MLP neurons of a small language model. Each row is named by its layer, matrix (up: input weights) and neuron, and shows model dimensions 16-111. Each number is 200 + 40 x the weight over its row's rms, rounded and kept within 0 to 999.
Before each neuron's rows, "fires in" lists the words (lower case) most often at its 100 highest values on Wikipedia text that the model never trained on. A number after a token or word is its count.

fires in: "also" 18, "he" 14, "who" 11, "to" 7, "currently" 5, "she" 5
L4.up791,171,199,214,183,115,219,146,198,183,189,183,201,194,255,196,177,195,278,274,186,135,139,247,166,244,249,236,184,155,95,126,184,211,193,210,144,196,181,244,236,204,157,211,138,169,199,235,221,180,177,222,239,184,157,199,202,237,125,200,187,222,232,158,217,233,243,218,173,208,142,205,179,253,245,197,295,233,200,192,226,179,143,162,202,195,194,211,222,202,245,241,235,217,215,222,167

fires in: "to" 80, "would" 13
L5.up536,192,216,268,212,204,206,93,223,140,185,201,180,208,246,204,128,247,241,167,157,173,177,135,199,208,197,153,263,234,149,167,215,171,225,242,161,238,159,226,253,181,106,235,172,230,181,135,234,194,147,208,264,162,228,274,186,251,169,202,202,115,196,168,180,210,215,214,171,232,162,219,172,205,168,114,208,223,216,133,222,249,130,160,213,127,145,236,179,204,236,190,148,171,180,204,241

fires in: "as" 36, "team" 7, "football" 5, "et" 4
L4.up478,297,176,235,161,224,260,240,163,203,199,233,209,240,226,252,165,185,195,256,139,184,189,112,200,249,161,129,240,151,184,184,200,247,192,128,212,231,211,187,252,223,200,251,202,213,263,160,214,208,165,206,187,154,130,207,179,114,202,163,208,225,224,272,200,249,234,270,151,189,154,179,265,174,211,244,217,154,165,172,153,238,177,200,226,150,182,129,178,169,209,174,229,280,273,185,214

fires in: "to" 30, "would" 26, "not" 10, "could" 7, "may" 6
L4.up750,146,184,151,209,147,244,87,233,190,200,181,188,195,219,242,195,218,224,206,211,241,195,158,247,266,198,147,215,172,171,118,179,148,269,206,188,269,180,224,239,218,171,267,218,326,199,194,172,259,226,228,198,186,226,188,189,199,136,174,176,192,237,180,247,220,221,160,219,203,173,246,172,160,165,142,191,232,210,222,164,327,164,232,222,108,170,239,216,246,215,213,164,141,210,187,214

fires in: "who" 29, "he" 27, "which" 16, "she" 11, "that" 6
L5.up748,254,191,245,251,153,205,240,209,204,209,158,174,218,142,217,210,147,163,289,183,176,154,232,157,232,151,213,216,230,160,174,167,213,150,207,175,204,207,168,159,182,123,130,141,197,181,196,232,253,109,229,223,191,203,198,268,231,144,221,181,154,207,191,184,229,176,204,171,224,153,181,151,228,331,145,210,221,176,182,261,203,141,160,133,161,176,188,206,217,263,267,230,229,222,203,207

fires in: "of" 30, "her" 18, "asked" 6, "were" 5, "died" 5, "is" 5
L5.up485,191,191,221,226,196,215,164,205,181,271,141,250,198,165,195,190,208,268,291,151,170,184,244,254,155,252,188,220,167,144,235,224,255,209,213,184,272,198,247,138,129,153,188,249,154,212,172,200,154,189,232,180,204,187,184,133,204,261,158,179,227,163,213,192,120,115,162,202,221,231,252,160,158,172,294,157,140,259,223,239,230,149,213,159,122,187,134,196,164,236,196,202,176,224,194,174

fires in: "final" 20, "and" 12, "financial" 7, "social" 7, "quarterfinals" 5, "of" 5
L5.up105,229,189,242,196,222,177,207,206,210,233,175,186,212,182,232,157,198,228,163,141,181,191,173,240,201,163,185,245,258,310,231,207,195,209,168,189,231,175,177,122,244,140,240,213,192,207,167,150,220,212,244,154,233,276,182,211,216,206,149,180,141,301,148,211,170,160,144,227,210,216,117,203,204,213,205,194,200,199,222,230,173,230,173,154,209,213,200,205,202,329,190,175,200,213,171,276

fires in: "to" 40, "ambassador" 6, "the" 6, "and" 5, "also" 5
L5.up952,180,242,162,189,221,166,181,159,104,161,198,219,178,215,265,225,189,143,212,157,171,121,210,163,194,226,174,192,267,145,89,253,214,202,208,257,179,178,190,215,248,217,240,234,231,215,198,271,214,185,189,167,229,232,197,161,295,170,156,166,221,205,155,176,161,219,220,129,146,158,203,206,220,192,215,194,167,63,180,219,197,250,230,244,213,241,205,226,180,150,233,197,215,212,253,260

fires in: "while" 24, "also" 21, "as" 14, "methylsulfanylphenyl" 5, "1990" 4
L4.up469,246,249,316,221,247,198,202,128,128,223,205,136,192,177,201,113,144,208,214,176,116,208,214,190,203,126,198,152,191,250,224,155,192,192,135,233,193,181,183,196,322,176,208,226,255,195,197,176,191,128,152,176,154,185,184,210,201,176,132,197,168,281,136,179,212,227,196,197,194,223,279,239,212,201,143,187,191,235,234,199,244,179,206,223,133,188,204,246,225,121,267,208,244,132,230,235

fires in: "there" 23, "who" 17, "that" 10, "we" 6, "not" 6
L5.up350,226,155,239,199,219,155,171,203,159,231,153,132,232,230,224,184,190,236,235,193,178,209,171,184,291,230,177,145,186,160,155,171,220,213,221,198,205,182,245,198,156,135,183,195,217,80,262,223,182,221,216,207,117,145,158,183,162,159,251,253,157,240,197,216,233,257,266,251,210,169,232,142,174,186,137,164,152,261,211,166,234,213,264,200,200,180,148,264,180,200,268,199,219,229,258,179

fires in: "that" 42, "such" 19, "not" 5, "who" 5
L4.up453,163,126,157,179,234,184,243,167,199,190,195,233,223,154,284,150,213,193,208,248,162,206,302,197,238,203,219,114,161,206,275,215,281,179,186,222,251,155,217,164,121,187,207,277,233,169,156,218,164,188,209,187,216,241,197,221,168,140,254,201,155,298,210,182,242,288,238,241,186,195,239,179,133,223,219,201,215,205,176,191,169,195,168,206,178,265,208,167,198,182,246,170,188,253,222,239

fires in: "as" 45, "his" 8
L5.up109,261,151,203,208,135,174,153,144,180,238,188,145,207,259,225,167,160,241,237,204,207,179,177,193,229,169,230,209,154,200,208,258,225,199,94,205,217,110,204,204,234,265,227,289,246,174,161,204,234,198,250,221,141,159,205,184,211,181,201,151,178,171,189,246,134,165,164,248,213,210,216,288,209,242,286,105,185,180,226,184,249,217,231,269,196,162,187,218,191,181,283,196,182,209,204,211

fires in: "to" 29, "a" 24, "and" 11, "first" 8, "the" 6
L5.up855,189,202,242,208,183,137,124,185,155,199,215,144,265,216,174,188,158,198,203,151,216,155,145,196,210,105,182,252,245,278,144,225,174,199,210,239,182,126,222,171,216,126,157,124,279,176,230,240,210,192,228,210,219,180,206,215,161,116,183,236,138,171,157,181,204,196,196,166,280,159,190,223,228,153,171,183,267,193,172,193,231,212,234,184,227,167,301,196,224,200,204,159,256,233,142,191

fires in: "as" 36, "very" 9, "s" 8, "with" 7, "overall" 5, "over" 5
L4.up166,219,159,200,215,312,194,192,216,128,180,187,171,211,328,237,217,204,205,157,181,195,216,247,203,192,176,250,289,207,171,208,170,226,146,127,162,214,212,234,177,199,181,169,270,213,177,76,180,186,185,180,200,181,209,203,169,263,220,163,205,129,177,113,182,173,166,215,145,180,256,212,216,216,299,176,200,196,243,215,218,202,189,216,214,185,94,227,141,194,251,274,177,216,208,234,181

fires in: "to" 72, "would" 15, "might" 5
L5.up735,186,260,199,207,232,279,87,226,130,264,192,192,234,194,197,163,197,208,200,173,171,155,204,215,235,174,235,261,230,168,242,143,153,217,169,180,278,176,185,275,189,128,170,179,247,192,208,180,197,155,237,141,198,203,189,112,197,187,217,180,182,229,126,202,167,165,185,210,185,183,181,136,173,192,155,228,275,190,216,232,265,193,146,260,204,117,251,214,224,194,165,182,131,157,222,172

fires in: "a" 49, "to" 12, "of" 11, "sometimes" 7
L4.up421,119,267,234,315,213,222,164,201,130,187,248,200,122,257,200,230,263,197,214,272,165,187,182,141,242,236,196,204,191,260,181,193,259,149,226,204,164,154,127,237,174,266,221,167,163,175,225,138,155,215,209,193,229,165,185,130,172,207,208,202,224,181,220,291,160,143,131,164,276,240,198,215,189,194,237,129,227,189,198,226,208,217,250,242,150,140,215,179,233,164,159,218,207,187,257,210

fires in: "in" 29, "at" 22, "of" 17
L4.up264,123,173,219,222,206,185,205,285,189,202,179,166,171,252,175,207,226,170,202,270,192,167,175,123,233,221,156,164,208,219,135,224,244,206,249,128,261,250,126,178,221,248,312,197,179,201,234,182,267,186,223,177,226,258,143,180,243,208,214,150,199,252,220,155,235,225,238,227,226,168,198,215,200,211,275,194,248,301,265,159,172,216,193,208,210,125,161,189,195,183,150,231,144,154,187,214

fires in: "and" 15, "than" 14, "of" 11, "or" 11, "time" 8, "day" 6
L4.up477,166,183,198,208,196,169,210,210,138,254,166,211,243,154,168,160,156,181,198,136,151,251,179,223,184,231,242,223,236,213,137,178,219,203,219,139,159,183,264,119,216,173,176,188,240,197,242,176,232,206,207,211,93,237,156,207,226,148,185,173,209,246,170,222,215,186,244,295,181,211,201,164,226,136,203,195,180,146,241,201,273,234,202,204,242,221,140,246,246,235,203,209,169,283,173,232

fires in: "to" 63, "could" 8, "already" 5, "not" 5
L5.up616,170,237,283,184,200,220,141,206,240,206,223,231,273,260,209,190,232,273,232,143,164,163,198,228,206,153,200,171,245,181,132,158,197,208,226,152,224,196,277,262,239,159,235,205,225,146,158,207,240,219,215,216,106,217,260,147,189,169,198,209,228,251,184,246,207,197,228,210,131,270,212,179,215,213,173,148,155,137,232,202,223,172,174,231,197,169,202,145,263,179,164,147,267,204,293,151

fires in: "of" 54, "the" 20, "in" 6, "a" 5, "detroit" 4
L5.up660,157,248,234,202,93,204,230,206,198,263,207,201,224,194,149,180,214,121,177,150,196,245,218,111,299,160,194,173,238,197,167,182,183,244,207,138,214,190,129,217,227,213,275,172,175,202,193,197,186,216,169,160,141,187,184,154,203,178,183,260,239,163,169,178,198,190,189,197,273,254,207,240,187,228,231,189,267,212,267,223,217,90,243,120,215,150,176,275,187,194,184,197,150,246,211,198

fires in: "in" 65, "from" 17
L5.up497,136,165,163,166,187,165,219,230,182,248,144,159,272,268,185,244,150,171,149,231,231,149,164,177,204,224,168,230,237,218,224,281,149,199,222,205,147,230,123,262,190,137,166,130,193,207,231,147,200,184,220,179,223,195,280,226,240,187,185,190,116,189,217,185,223,249,157,176,222,122,207,207,188,255,189,215,262,269,203,247,171,158,198,183,221,214,200,157,200,188,163,346,201,260,174,191

fires in: "was" 33, "as" 23, "became" 9, "been" 7, "appointed" 6, "also" 5
L5.up599,166,168,243,224,202,219,137,220,78,140,158,236,224,211,210,205,210,167,163,205,165,223,156,200,189,252,208,245,231,192,121,219,207,211,219,159,262,277,186,204,199,208,254,184,201,214,175,257,144,206,181,284,232,197,190,173,173,264,160,147,196,148,208,194,205,180,160,180,215,197,208,274,125,221,222,210,167,168,167,147,203,224,188,277,187,178,188,187,191,262,169,198,311,198,176,203

fires in: "and" 28, "of" 17, "have" 17
L4.up897,207,214,164,77,162,90,194,210,190,249,256,199,297,192,228,141,200,187,219,154,118,206,216,217,196,179,138,170,263,205,155,185,157,215,287,160,218,286,245,180,179,185,136,209,195,184,191,147,182,181,129,188,255,192,232,174,93,240,235,199,238,75,232,133,188,220,168,216,155,193,224,213,243,138,158,220,178,231,203,244,233,215,211,227,149,216,175,177,216,207,204,306,137,244,201,233

fires in: "that" 39, "who" 13, "which" 13, "have" 9, "never" 4
L4.up361,220,204,280,221,205,133,252,112,199,153,217,183,297,213,218,265,168,140,243,188,117,161,159,151,214,181,236,269,214,223,178,259,200,208,204,177,205,166,202,208,191,182,158,193,185,208,182,220,267,175,219,226,126,143,212,258,140,118,234,261,184,206,148,191,155,229,230,199,246,213,210,187,179,215,164,244,177,243,208,183,136,117,169,149,182,222,207,220,219,187,198,165,225,234,241,246

fires in: "the" 31, "to" 16, "not" 12
L5.up798,151,197,248,236,207,222,221,217,256,205,132,220,222,186,143,171,208,244,260,215,244,128,179,214,189,181,184,260,205,183,170,217,240,213,279,257,184,170,166,157,179,169,233,167,174,194,181,214,197,237,246,219,221,192,147,163,265,147,248,295,171,184,243,201,236,127,182,161,225,204,238,264,202,136,133,211,204,180,163,190,219,133,139,227,165,202,163,212,152,122,182,142,219,219,185,179

fires in: "he" 53, "in" 8, "the" 7, "a" 5, "his" 5
L4.up55,190,209,155,185,187,262,184,180,155,227,148,204,226,229,249,207,200,239,244,212,265,227,182,154,242,183,215,166,89,203,159,212,186,244,194,197,138,220,202,238,216,214,192,206,163,213,214,257,228,232,225,201,184,139,215,172,171,233,139,290,237,204,222,230,81,178,242,188,227,161,290,226,198,237,211,161,262,173,233,184,196,254,130,223,155,168,164,240,207,133,254,248,229,158,120,142

fires in: "was" 14, "as" 13, "and" 12, "or" 10, "is" 9
L5.up418,203,235,201,215,180,163,217,197,180,156,178,217,260,279,267,179,157,165,212,191,142,193,249,170,240,150,201,200,235,170,145,216,188,145,149,233,195,191,181,224,162,211,181,123,217,212,125,232,221,212,160,237,182,243,136,227,186,312,166,159,178,168,223,197,266,215,222,225,295,143,149,173,208,196,231,253,221,254,176,187,191,163,180,154,185,120,139,248,272,170,231,267,190,181,177,245

fires in: "the" 57, "s" 25, "of" 5
L4.up174,269,141,239,123,225,295,198,302,167,245,203,263,176,185,157,163,156,235,218,214,186,179,254,182,263,254,203,161,249,224,191,211,208,126,200,122,159,211,251,167,201,173,296,202,203,228,210,190,176,226,106,175,258,147,206,188,200,151,221,143,203,211,205,227,140,152,209,249,261,180,190,177,194,218,303,175,180,203,197,244,192,168,156,198,127,217,199,222,216,159,107,175,176,248,231,177